Weights of a small transformer language model.
Size: 11 layers, vocabulary 2048.
Architecture: LayerNorm before each block, learned positions, biases, tied embeddings.
Training: a variant of Adam for these matrices, 5085 steps.
MLP neurons of a small language model. Each row is named by its layer, matrix (down: output weights) and neuron, and shows model dimensions 0-63. Each number is 50 + 10 x the weight over its row's rms, rounded and kept within 0 to 99.
A block is one neuron, or neurons of one layer that tend to fire together. Before each block is what it responds to, as a language model described it from the Wikipedia text at the highest values.

Noun-completing word endings. Final subword piece that completes a multi-token noun or gerund, often before of or a comma, as in camp-us, possib-ility, cleav-age.
L5.down508:57 56 54 52 42 11 60 44 53 51 46 51 57 31 39 54 43 42 37 58 35 62 56 41 44 51 71 45 53 39 47 56 57 42 56 50 57 48 44 49 63 49 41 48 39 56 46 41 35 57 53 63 46 53 54 53 41 52 52 42 57 42 56 58

Word-final suffix pieces. Final word-piece completing a word split by the tokenizer, especially -le and -s endings, as in litt-le, coup-le, attack-s, Seatt-le.
L3.down48:53 59 54 31 52 40 48 48 61 50 44 54 54 61 49 34 40 58 53 60 42 47 54 55 50 47 53 49 49 45 59 60 65 60 40 47 65 57 61 41 45 64 42 43 56 49 60 36 52 49 53 36 54 48 44 54 44 63 46 44 47 28 47 47
L3.down51:46 45 35 42 56 69 40 45 56 55 59 48 49 26 58 64 52 56 53 43 61 61 59 37 52 42 54 52 70 43 57 46 60 62 59 54 53 55 46 49 41 45 39 36 54 41 56 40 54 46 67 53 39 43 45 52 43 33 47 54 54 45 58 45
L3.down154:53 51 46 56 64 40 33 56 47 43 47 48 52 36 39 30 57 46 58 51 55 51 75 52 69 49 40 44 49 51 50 38 54 53 47 53 68 67 56 36 50 62 55 49 46 46 59 58 36 40 53 39 51 55 64 65 42 49 58 29 43 64 44 65
L3.down512:47 59 51 52 42 41 54 58 65 53 66 66 44 35 43 47 53 64 44 47 56 49 54 67 51 50 50 44 48 49 48 65 46 49 43 54 52 54 65 38 42 48 41 50 50 41 51 42 70 58 54 44 65 57 61 34 47 45 76 51 31 30 60 28
L3.down889:62 55 48 58 48 56 40 43 48 63 62 51 45 73 37 54 37 56 48 38 73 49 55 39 55 47 48 51 50 45 33 52 59 44 48 53 30 50 55 56 46 34 57 49 53 60 45 53 48 47 54 63 52 38 44 57 63 27 57 36 60 57 46 54
L3.down910:44 57 40 46 54 53 56 53 53 64 46 47 50 60 57 43 57 37 51 56 29 44 45 53 62 43 47 42 58 36 42 36 45 42 59 57 50 50 34 64 70 47 30 54 65 53 31 34 38 57 51 30 65 64 42 42 30 50 46 41 37 39 47 62
L3.down952:65 44 39 39 51 39 63 46 54 48 59 57 50 46 51 59 53 56 61 72 43 40 69 57 46 56 55 47 58 43 48 24 59 64 49 53 48 56 41 36 58 27 49 49 48 44 37 36 51 37 46 27 58 44 48 60 54 57 63 57 64 49 63 44
L3.down953:44 58 45 46 47 43 53 54 67 62 51 60 54 50 50 52 64 59 60 56 53 45 53 27 57 34 59 51 61 47 60 42 53 51 62 46 48 51 49 54 51 45 49 61 62 49 37 48 33 62 60 44 45 51 58 70 52 39 51 63 53 69 44 58

Word-completing suffix pieces. Last subword pieces that complete country, nationality or language names (Hung-ary, Span-ish, South K-ore-a) and adjective endings such as scient-ific, financ-ial, ment-al.
L4.down366:55 53 54 52 54 59 62 55 55 43 50 41 40 53 35 69 61 32 55 40 49 53 52 46 45 46 58 61 60 53 70 38 61 39 45 64 43 48 58 53 37 36 52 51 33 47 37 31 46 58 45 35 50 47 76 36 53 65 46 27 52 39 54 53
L4.down435:54 44 30 58 46 55 50 76 50 55 29 43 53 53 53 51 34 50 56 39 52 52 41 48 69 65 50 47 55 46 57 55 42 45 51 34 62 37 46 36 46 62 60 60 58 61 41 50 49 32 49 53 50 50 59 60 66 66 49 38 34 56 39 60
L4.down482:49 55 45 38 30 51 15 62 56 71 42 54 54 50 54 30 61 32 64 53 63 35 52 43 72 65 42 42 49 39 54 50 42 67 58 45 52 48 45 50 48 41 51 41 62 47 41 49 55 36 56 35 44 48 32 62 63 50 30 58 52 47 44 39
L4.down725:48 36 46 51 39 77 48 64 46 65 24 50 48 50 50 57 41 43 45 34 35 56 49 57 59 36 55 41 40 54 53 53 39 54 44 56 59 46 56 39 51 30 41 35 62 53 51 59 57 63 35 53 42 45 45 55 45 52 55 71 33 42 44 50
L4.down728:41 62 58 47 42 56 41 37 45 54 60 48 61 38 67 55 50 51 48 34 53 44 62 69 59 57 34 46 42 58 53 63 45 46 56 43 56 55 35 49 50 41 42 49 45 40 59 66 58 62 45 45 42 44 53 67 67 34 27 63 63 41 39 59
L4.down860:35 31 33 44 37 55 36 56 45 54 35 49 47 40 66 53 58 41 50 57 63 61 47 57 62 74 40 59 37 46 57 60 59 53 37 60 43 50 47 50 43 59 50 45 45 57 51 57 38 53 64 50 51 51 45 71 62 39 32 49 53 59 52 62
L4.down1009:58 42 50 30 55 56 56 33 52 25 65 35 51 35 67 54 47 46 37 47 40 52 48 61 47 40 35 45 60 58 51 49 62 32 49 48 73 48 41 54 39 60 48 48 60 54 72 48 41 57 45 54 44 44 61 54 37 43 40 69 62 71 45 43
L4.down1018:65 46 36 50 46 59 50 50 36 63 65 43 59 41 52 57 48 56 45 38 34 38 66 54 55 66 40 47 67 68 41 52 48 65 50 47 55 24 64 50 66 50 52 33 56 44 50 53 40 56 46 55 55 48 32 53 56 52 41 27 52 32 52 50

Mid-word fragments after p-prefixes. Middle word-piece fragments following a prefix piece like p, rep, app, comp, as in rep-res-ents, app-oin-ted, p-resent, comp-re-hensive.
L3.down318:45 42 50 39 36 50 55 54 44 55 43 28 52 41 55 65 46 63 51 48 39 68 43 66 32 53 47 57 42 70 56 63 46 34 57 55 62 52 72 40 38 51 57 32 58 65 58 63 62 62 59 58 40 51 53 48 45 52 52 40 48 51 38 52
L3.down517:39 37 47 48 45 54 63 60 45 43 33 50 43 57 63 40 45 63 45 47 74 32 43 32 70 63 56 56 58 46 42 55 43 53 36 25 47 63 45 37 61 50 55 55 59 42 28 64 49 41 40 51 40 27 51 44 68 51 56 62 50 44 43 36
L3.down656:46 48 49 57 39 57 44 49 52 44 58 48 49 62 45 50 43 56 58 61 64 67 42 55 57 74 60 46 49 50 58 47 32 42 46 32 34 49 57 39 40 58 47 47 65 68 48 52 55 57 78 59 51 54 61 46 44 50 67 51 37 52 50 56
L3.down694:63 39 44 44 46 49 43 50 50 49 47 53 58 73 47 50 51 46 50 59 55 46 33 62 57 53 47 46 53 44 56 37 44 66 54 42 50 48 37 45 43 56 44 39 74 40 75 48 49 44 44 65 57 57 52 66 44 52 51 44 51 41 69 65
L3.down813:46 50 64 57 31 40 40 35 29 54 63 49 42 41 53 61 45 56 63 61 42 60 37 68 72 37 48 58 50 44 53 36 57 47 42 42 44 49 66 56 52 38 56 41 38 61 52 46 52 57 45 47 54 50 32 53 53 49 58 44 51 57 38 45
L3.down822:60 62 53 52 47 62 44 69 47 35 45 50 45 41 42 44 38 48 45 45 54 58 47 43 40 47 53 61 53 57 51 56 53 42 51 64 42 44 30 49 61 44 46 57 69 69 62 76 51 44 51 56 44 36 52 52 69 34 59 61 59 53 49 56
L3.down864:54 52 54 51 54 57 37 45 51 59 61 48 51 61 59 54 56 51 44 44 53 45 41 31 41 41 49 55 51 43 44 47 50 59 41 52 48 48 55 26 52 60 49 54 41 46 33 48 33 44 56 46 64 52 49 53 43 32 30 49 68 44 44 61
L3.down963:69 28 42 50 39 64 46 33 56 39 62 38 39 58 50 47 64 50 58 56 57 50 53 46 50 39 38 67 63 65 50 52 64 28 42 35 63 40 48 45 61 54 52 44 54 42 44 74 40 45 50 54 46 47 48 59 34 59 39 46 49 36 39 52

Second word-piece fragments. Short second sub-word pieces right after a word's opening letters, often in headings and infobox fields, such as ro in approach, resent in present, v in advanced.
L5.down157:68 32 27 28 65 61 42 58 46 58 54 47 53 48 58 47 58 57 34 61 40 37 51 33 42 65 37 66 76 44 42 52 48 61 41 37 55 41 60 45 60 61 42 42 47 47 41 65 52 50 44 46 71 46 50 67 63 52 63 49 46 43 40 64

Verb-start word pieces. First fragment of a verb split into pieces, right after to, was, were, been or will, as in to f(und), was b(ought), will t(ake).
L4.down199:65 46 39 57 52 45 41 39 57 56 47 39 41 38 33 54 52 31 48 40 51 24 72 58 50 42 47 48 47 46 57 55 37 41 44 60 53 38 48 74 56 51 82 58 68 54 47 50 60 64 43 39 39 46 40 60 50 44 42 32 54 64 51 46
L4.down258:45 36 55 42 40 37 52 33 43 53 26 59 65 47 57 52 51 34 42 46 66 65 59 40 38 58 66 48 64 48 53 71 40 66 43 64 36 60 49 50 56 65 45 55 55 49 67 47 55 42 41 52 56 56 23 34 58 41 44 54 65 32 62 42
L4.down399:32 49 67 71 56 46 43 42 45 49 38 53 48 52 46 48 44 55 50 38 45 65 48 58 47 32 46 47 65 61 42 54 34 56 36 88 63 44 36 44 63 60 46 68 76 64 53 51 36 42 46 56 31 60 30 45 37 65 46 62 49 39 40 47
L4.down645:56 47 54 54 48 32 53 58 71 40 37 46 48 39 55 50 65 37 44 29 66 54 63 46 61 46 43 44 53 26 41 53 52 28 31 32 55 47 43 41 48 41 44 65 64 54 48 49 46 66 37 59 35 56 57 42 44 44 48 38 51 59 41 47
L4.down817:47 64 57 55 50 47 61 64 42 58 56 62 37 48 58 47 40 40 48 53 57 29 40 45 61 56 45 51 48 54 41 51 61 44 57 79 53 28 57 34 53 43 62 47 54 60 30 31 58 46 40 55 55 56 52 58 42 53 58 51 46 51 49 61
L4.down851:48 56 46 57 38 51 52 42 51 49 43 50 60 47 50 36 57 26 51 56 44 49 59 44 67 46 49 58 60 34 34 59 66 42 49 48 52 26 52 48 55 56 49 55 70 47 26 53 46 63 58 41 33 35 61 49 59 54 47 49 57 73 53 55
L4.down993:51 54 44 58 53 55 57 44 56 44 50 45 36 26 72 45 20 36 44 27 66 55 63 41 54 46 47 50 55 55 43 46 57 55 55 49 44 54 49 57 44 39 57 55 57 49 40 53 65 57 48 43 25 53 67 51 38 53 55 24 34 53 53 40
L4.down1017:62 44 62 52 41 60 39 50 42 46 45 60 43 54 51 48 39 45 45 48 30 43 52 50 46 36 48 55 50 53 41 49 46 51 55 44 51 52 50 55 44 40 54 61 50 55 47 53 58 54 52 52 47 51 36 52 62 45 46 50 45 55 47 51

Intra-name hyphen. Hyphens joining word or name parts, especially Korean given names, compounds, and codes: Seung-min, play-off, Hip-Hop, cross-country; also open brackets and mid-word pieces.
L5.down207:49 59 39 47 52 42 76 60 43 63 46 66 46 52 53 65 42 48 58 67 51 57 64 58 69 52 55 52 55 65 47 45 55 51 55 46 53 46 60 45 24 37 55 50 54 41 43 39 62 40 51 43 39 48 49 50 42 41 57 52 52 43 46 60

Mid-word fragments after split onset. Short vowel-bearing word pieces right after a lone initial consonant piece, such as w-ro-te, F-ra-unhofer, l-o-an, gr-ad-es.
L4.down63:50 51 45 54 58 44 54 53 51 34 72 50 49 41 44 53 46 37 50 53 38 54 43 55 48 51 38 60 53 49 69 50 54 36 45 45 48 32 45 40 73 62 53 43 66 54 67 53 60 54 69 42 63 53 69 39 40 54 56 42 57 58 49 48
L4.down229:37 37 44 62 43 48 61 55 60 58 62 47 42 49 62 59 42 57 39 34 35 51 30 56 52 70 37 67 49 49 40 58 60 42 41 65 52 50 61 45 64 42 52 42 41 66 55 53 53 54 47 46 44 60 41 51 61 52 63 40 73 34 53 61
L4.down252:46 52 49 57 45 53 47 52 59 32 66 51 54 43 39 61 40 50 58 47 49 36 37 49 58 50 51 52 61 52 44 60 41 49 61 38 54 42 61 44 67 49 58 42 52 48 55 58 53 50 57 55 34 53 00 63 63 57 64 57 61 36 34 42
L4.down351:56 36 45 51 49 52 46 30 43 51 53 52 45 60 52 39 30 47 57 53 50 52 76 54 49 43 57 43 36 40 46 63 51 51 47 60 30 44 39 40 57 28 43 49 45 58 55 68 48 61 48 61 30 52 57 60 44 46 50 56 48 51 55 41
L4.down613:54 46 54 55 28 51 57 46 39 59 48 52 50 58 53 54 48 45 56 51 50 38 46 58 57 67 45 47 52 62 52 62 50 31 47 34 41 52 60 32 61 57 61 64 78 33 50 52 57 42 54 59 57 32 44 59 48 52 43 53 32 59 39 39
L4.down620:59 69 46 50 41 47 56 53 42 67 56 50 38 58 49 66 47 45 44 46 55 37 48 64 36 55 44 52 51 38 52 45 66 47 64 75 39 49 45 65 63 51 40 54 45 55 60 49 33 70 67 42 47 45 58 55 37 25 50 49 60 47 45 42
L4.down848:55 59 66 54 44 45 66 73 45 43 42 53 54 45 53 47 46 61 51 56 35 35 39 46 65 35 47 62 45 62 52 59 59 61 44 52 53 37 45 27 52 50 40 60 57 44 40 54 30 32 70 54 61 62 35 64 44 38 58 38 33 38 55 44
L4.down977:42 66 46 43 70 38 39 57 47 71 54 33 48 54 42 50 60 36 55 52 36 79 48 41 64 49 47 38 53 43 38 58 65 48 59 59 51 49 37 48 26 87 40 47 35 47 51 61 57 23 72 38 38 58 60 57 57 53 38 50 61 45 32 67

Word pieces after initial S. Second fragment of a word split into pieces, usually right after an initial S or s, as in S-at-urday, S-aint, s-om-etime; also fron-t and the 9 in 1981.
L5.down700:53 47 71 33 36 58 42 54 54 56 25 44 44 53 55 29 50 55 61 45 61 50 50 39 43 37 43 48 63 65 63 58 58 61 61 53 27 51 55 61 21 49 39 49 45 62 53 62 48 68 50 49 56 43 52 35 42 44 33 52 52 56 60 56

Mid-word Latinate pieces. Middle word pieces right after a prefix fragment like dep, app, ad, exp, in Latinate words: dep-ut-y, app-ro-ximately, dep-l-oyed.
L4.down81:60 48 58 44 49 56 34 54 22 45 35 56 37 66 62 58 56 57 38 42 57 59 39 49 62 54 38 57 54 45 51 33 55 57 39 69 56 49 58 64 45 50 42 44 40 45 44 53 58 42 53 75 39 52 59 51 37 40 59 54 57 68 64 54
L4.down130:70 46 39 57 51 55 61 47 59 44 61 70 43 57 52 50 25 50 41 74 41 36 67 70 63 41 38 65 43 50 52 47 54 38 42 58 51 46 65 58 38 39 47 45 36 59 48 49 52 62 46 58 64 53 42 43 64 53 69 58 47 43 42 39
L4.down246:49 57 38 52 58 38 45 41 49 47 59 58 50 40 45 33 48 71 51 43 53 59 42 63 40 66 58 46 35 62 53 40 60 51 42 47 42 52 46 57 58 42 48 30 64 45 69 30 54 64 59 72 56 66 38 64 53 58 57 37 63 40 40 49
L4.down462:49 51 37 43 56 43 37 54 32 50 43 44 51 41 55 50 46 46 67 64 50 46 55 42 43 42 52 36 55 45 47 59 59 47 42 32 42 47 43 37 49 48 33 63 33 45 40 41 55 40 44 50 37 55 48 64 45 52 49 36 49 80 51 54
L4.down492:40 55 44 49 54 49 42 67 69 36 50 60 59 50 64 57 65 63 55 53 41 47 36 35 59 40 46 53 72 47 60 54 38 57 45 40 47 55 50 48 47 62 50 38 49 43 46 41 59 42 38 52 53 47 52 32 43 47 51 32 63 57 34 47
L4.down655:46 53 51 40 63 58 52 44 54 40 38 58 49 76 49 44 44 32 46 44 45 37 66 31 57 54 51 44 36 56 59 50 55 44 62 44 44 65 32 41 57 52 61 44 63 38 47 55 68 62 39 39 29 43 49 44 71 54 44 54 46 38 51 57
L4.down916:67 60 40 34 53 66 45 61 47 55 61 44 47 57 38 35 47 43 59 41 58 46 52 42 48 48 53 44 44 59 49 63 51 65 57 52 31 50 50 68 29 48 30 46 58 58 37 42 43 70 45 42 47 47 58 42 36 68 46 65 52 28 38 45
L4.down925:58 56 49 50 25 36 59 51 67 43 26 69 58 56 59 58 52 50 44 40 44 41 45 50 59 61 47 61 56 39 44 39 41 49 45 59 48 47 58 51 62 50 56 48 52 72 61 55 42 51 38 65 52 53 51 40 55 72 41 41 60 62 56 61

Nationality/place name endings. Word-final pieces that complete nationality adjectives and place names, mostly suffixes like Mex-ican, Span-ish, Japan-ese, New Zeal-and, also some personal names.
L3.down25:47 30 44 65 52 41 51 54 48 45 58 37 55 37 41 64 35 54 46 52 47 42 46 31 55 62 41 67 55 48 52 51 38 46 36 51 58 49 42 70 64 47 54 65 60 34 49 45 39 44 62 50 50 57 49 62 64 54 44 46 67 66 53 60
L3.down155:55 49 48 48 37 57 74 48 70 46 57 60 52 46 58 53 36 63 51 51 43 49 50 46 46 72 49 30 45 57 38 55 55 46 42 45 38 47 40 49 47 58 48 60 40 35 54 42 37 74 31 47 45 53 46 54 58 53 48 34 32 55 60 63
L3.down193:35 45 49 44 40 45 38 66 55 58 34 57 39 59 30 53 31 49 64 54 51 45 48 55 41 54 49 43 51 54 54 32 51 68 65 52 48 45 54 62 57 61 63 43 45 49 41 47 45 67 46 30 41 51 38 61 45 44 49 51 56 51 45 77
L3.down303:49 58 46 59 42 42 48 58 59 62 37 53 34 30 48 68 47 57 46 48 34 53 46 55 55 64 49 60 55 58 64 38 67 47 64 53 46 31 68 47 44 35 48 21 59 50 40 42 63 43 60 59 50 39 55 54 59 48 65 60 36 50 48 49
L3.down854:33 46 56 63 54 54 46 50 40 46 48 23 50 53 48 45 66 46 51 51 32 54 61 52 53 37 72 45 39 44 39 51 38 32 67 48 51 53 51 49 48 54 54 58 43 46 48 63 39 37 39 51 58 46 68 36 33 48 56 45 37 43 38 42
L3.down881:55 45 47 67 47 52 46 58 52 53 50 59 56 33 55 48 33 46 45 48 54 57 67 70 61 62 46 62 61 62 46 53 59 39 48 21 54 45 47 53 72 45 61 46 40 40 59 40 63 59 49 56 53 49 62 38 51 35 54 37 52 53 48 44
L3.down922:54 44 32 45 58 61 44 46 38 50 45 39 49 58 49 62 23 59 66 57 52 48 49 41 62 67 50 44 56 34 54 41 48 61 32 64 47 53 53 47 44 74 31 47 43 56 49 60 59 54 47 42 53 40 56 46 49 65 41 47 60 63 47 62
L3.down982:69 64 54 53 39 35 59 59 50 31 50 51 45 46 49 54 33 45 41 46 53 41 55 62 51 51 46 50 52 32 48 45 53 59 58 65 42 53 40 56 41 69 42 49 54 47 54 59 50 57 53 44 37 55 47 52 57 27 62 57 67 30 42 44

Plural endings and headings. Plural suffixes such as -s, -ents, -ers closing a noun or decade (2020s, works, tournaments), especially in section headings, and the == marks closing them.
L4.down62:49 45 44 64 52 45 57 48 56 45 55 64 42 49 50 51 51 41 47 72 55 43 51 66 35 39 58 48 60 48 59 45 46 49 45 54 49 59 60 41 48 43 44 42 46 44 43 47 60 64 54 46 50 43 63 47 46 38 59 42 43 41 47 55
L4.down136:48 55 49 65 49 59 56 45 63 37 47 53 48 48 50 65 40 41 46 56 38 47 46 56 49 40 53 55 44 53 42 40 50 48 50 38 63 42 46 53 59 55 35 70 54 61 64 52 41 50 36 41 41 53 48 51 47 42 69 60 36 43 50 44
L4.down447:37 51 60 39 56 49 47 38 58 52 36 59 40 49 53 50 50 56 55 52 49 54 36 59 59 35 50 57 53 46 43 53 53 52 44 50 36 47 51 59 54 50 43 54 45 56 73 36 54 57 46 38 58 59 48 55 55 47 57 73 54 57 55 40
L4.down452:54 38 49 56 59 55 48 50 47 46 57 64 52 45 52 65 36 51 54 40 35 39 69 46 56 52 63 60 52 41 61 25 40 63 59 57 44 65 55 49 40 50 55 53 54 43 54 62 57 47 27 45 50 53 63 41 49 38 51 63 54 32 48 55
L4.down456:68 49 47 52 40 58 36 42 41 52 67 43 35 54 50 47 48 45 70 46 59 62 34 44 52 48 47 52 44 56 46 47 59 47 50 54 63 64 39 63 46 63 43 38 76 44 67 37 59 56 45 50 42 58 38 58 52 37 27 41 49 52 25 51
L4.down546:38 40 39 54 46 42 45 55 40 52 51 30 54 57 55 44 43 44 57 44 37 46 47 46 41 45 50 58 57 59 39 57 65 56 50 52 49 71 55 40 58 48 45 57 52 53 48 52 48 47 52 48 70 66 50 50 50 55 47 47 48 40 38 50
L4.down550:50 41 62 39 52 53 50 45 59 52 54 65 45 59 60 59 45 60 27 31 42 60 65 74 66 64 59 48 54 46 40 54 36 55 45 42 55 36 53 62 58 49 47 44 61 62 52 52 62 48 15 51 48 55 61 54 45 31 42 46 35 48 58 44
L4.down569:40 75 49 62 41 53 38 40 38 63 47 39 43 58 37 58 53 44 52 49 46 48 64 42 68 44 38 38 49 40 49 56 60 41 46 49 54 56 44 60 24 61 63 39 63 36 40 54 53 38 39 63 35 56 54 61 59 50 39 37 31 54 44 50

Word-internal continuation pieces. Second word pieces that finish a common word after a short opening fragment like s, w, bro, such as s-old, bro-ad, w-in, res-ult.
L3.down169:39 44 42 66 58 26 33 45 61 66 58 29 40 57 56 61 37 41 52 65 51 47 41 36 62 72 66 40 53 47 63 41 60 52 59 31 56 62 65 61 38 43 48 40 45 57 46 58 50 57 42 51 57 65 48 47 49 39 48 51 55 46 50 53
L3.down248:62 41 55 73 73 48 51 32 50 64 42 55 42 38 35 46 47 34 56 48 51 46 54 50 32 60 59 42 73 42 46 43 40 66 72 62 31 74 51 65 56 37 41 44 42 27 53 59 33 42 58 50 56 67 26 57 54 51 31 57 50 52 53 54
L3.down363:51 67 49 55 56 42 51 38 41 49 44 55 47 57 47 51 39 52 56 61 47 40 36 47 67 54 35 74 50 69 15 50 42 51 55 53 61 60 43 61 33 52 63 36 49 32 50 27 43 42 52 71 56 67 46 34 62 35 50 69 46 56 49 45
L3.down642:35 51 50 52 66 47 29 59 49 66 40 41 57 45 42 53 65 48 55 55 75 56 49 38 59 60 59 38 42 55 71 45 45 44 69 41 56 54 43 29 32 64 52 62 48 59 65 66 54 51 41 53 40 50 52 51 48 56 41 50 39 54 43 56
L3.down705:35 67 64 57 54 32 40 42 53 40 25 37 59 54 38 49 65 54 48 49 44 54 55 51 62 55 40 38 30 47 50 44 44 55 50 58 63 42 55 57 47 63 53 38 52 60 65 43 82 41 55 78 43 59 45 44 68 44 59 60 69 47 62 44
L3.down734:55 71 44 43 58 17 65 44 64 54 68 43 49 43 48 42 47 42 46 46 32 65 58 63 43 56 48 46 47 53 57 54 57 39 47 58 36 58 56 54 64 53 60 49 37 44 33 45 52 52 41 53 57 54 64 28 50 44 42 60 33 44 32 42
L3.down829:67 36 50 58 40 52 50 50 65 39 52 62 48 52 50 47 53 53 52 49 32 30 44 50 56 50 52 29 47 39 50 42 58 57 53 51 40 55 38 27 62 40 44 37 41 52 44 47 47 45 75 51 60 67 53 43 66 57 54 47 56 47 54 60
L3.down1006:42 41 60 46 65 53 51 44 45 49 62 43 55 42 46 37 44 59 57 49 50 45 61 57 55 53 65 61 56 61 47 39 47 68 52 29 64 44 61 53 51 45 62 41 50 39 54 60 56 52 51 55 37 50 40 47 47 50 55 54 44 36 40 51

Mid-name continuation pieces. Token continuing a proper name or compound after its first short piece: hyphens (North-West, T-34, Ste-Suzanne), pieces after W (Windhoek, Western), and "of" in titles like King of Spain.
L3.down71:49 33 53 38 43 54 71 52 51 50 52 62 46 56 53 50 63 39 56 46 52 59 65 54 62 57 46 48 37 49 40 48 28 44 56 77 75 54 38 40 44 60 50 39 57 61 55 48 44 42 44 46 74 60 41 36 53 55 40 52 42 45 56 54
L3.down94:36 53 70 54 51 53 33 47 49 61 64 26 47 48 76 29 50 48 41 51 61 47 42 58 54 45 41 43 48 56 38 45 34 56 52 59 61 58 55 57 42 69 47 67 56 65 58 78 61 78 72 60 43 52 40 51 40 48 40 44 39 62 36 43
L3.down184:50 51 48 47 44 65 40 48 63 36 56 62 53 26 56 73 51 42 46 43 42 47 43 60 37 49 48 44 59 46 56 42 61 50 51 64 44 41 58 53 53 58 45 62 59 49 39 52 53 50 26 65 59 32 66 49 45 54 40 31 49 49 33 56
L3.down242:57 49 60 52 58 45 60 38 50 55 27 57 38 49 53 46 52 56 53 49 51 51 57 62 53 49 42 37 63 68 64 57 41 54 45 48 55 42 69 48 46 53 49 42 41 54 55 54 52 38 45 19 57 44 59 37 57 46 48 69 46 37 53 46
L3.down291:57 58 41 56 48 65 55 50 43 67 56 53 59 47 57 49 66 46 45 60 63 53 59 46 68 46 51 44 55 47 50 51 56 53 49 42 41 52 43 57 55 36 36 63 51 41 34 29 48 43 52 54 56 47 60 47 49 67 42 35 49 40 31 49
L3.down536:49 74 41 45 57 54 49 47 52 52 38 58 36 49 56 56 43 55 48 60 52 69 64 60 54 42 55 36 66 49 50 52 71 75 52 48 45 56 38 64 46 38 34 54 53 51 46 30 40 43 50 58 51 45 61 50 40 45 50 60 19 47 53 49
L3.down853:45 44 40 46 65 45 63 52 63 47 41 61 54 36 70 35 53 51 50 73 51 43 59 49 61 55 32 51 50 66 51 39 43 56 51 46 65 44 43 56 38 28 29 30 43 61 56 59 51 52 44 55 64 48 44 57 66 33 38 47 49 29 52 61
L3.down858:46 35 57 54 63 45 49 32 33 46 42 56 56 56 60 61 47 52 36 72 57 42 54 59 57 46 67 50 61 57 55 60 49 53 51 55 58 64 70 54 41 57 54 44 60 43 27 38 39 59 58 57 49 42 68 56 44 51 60 56 43 41 58 54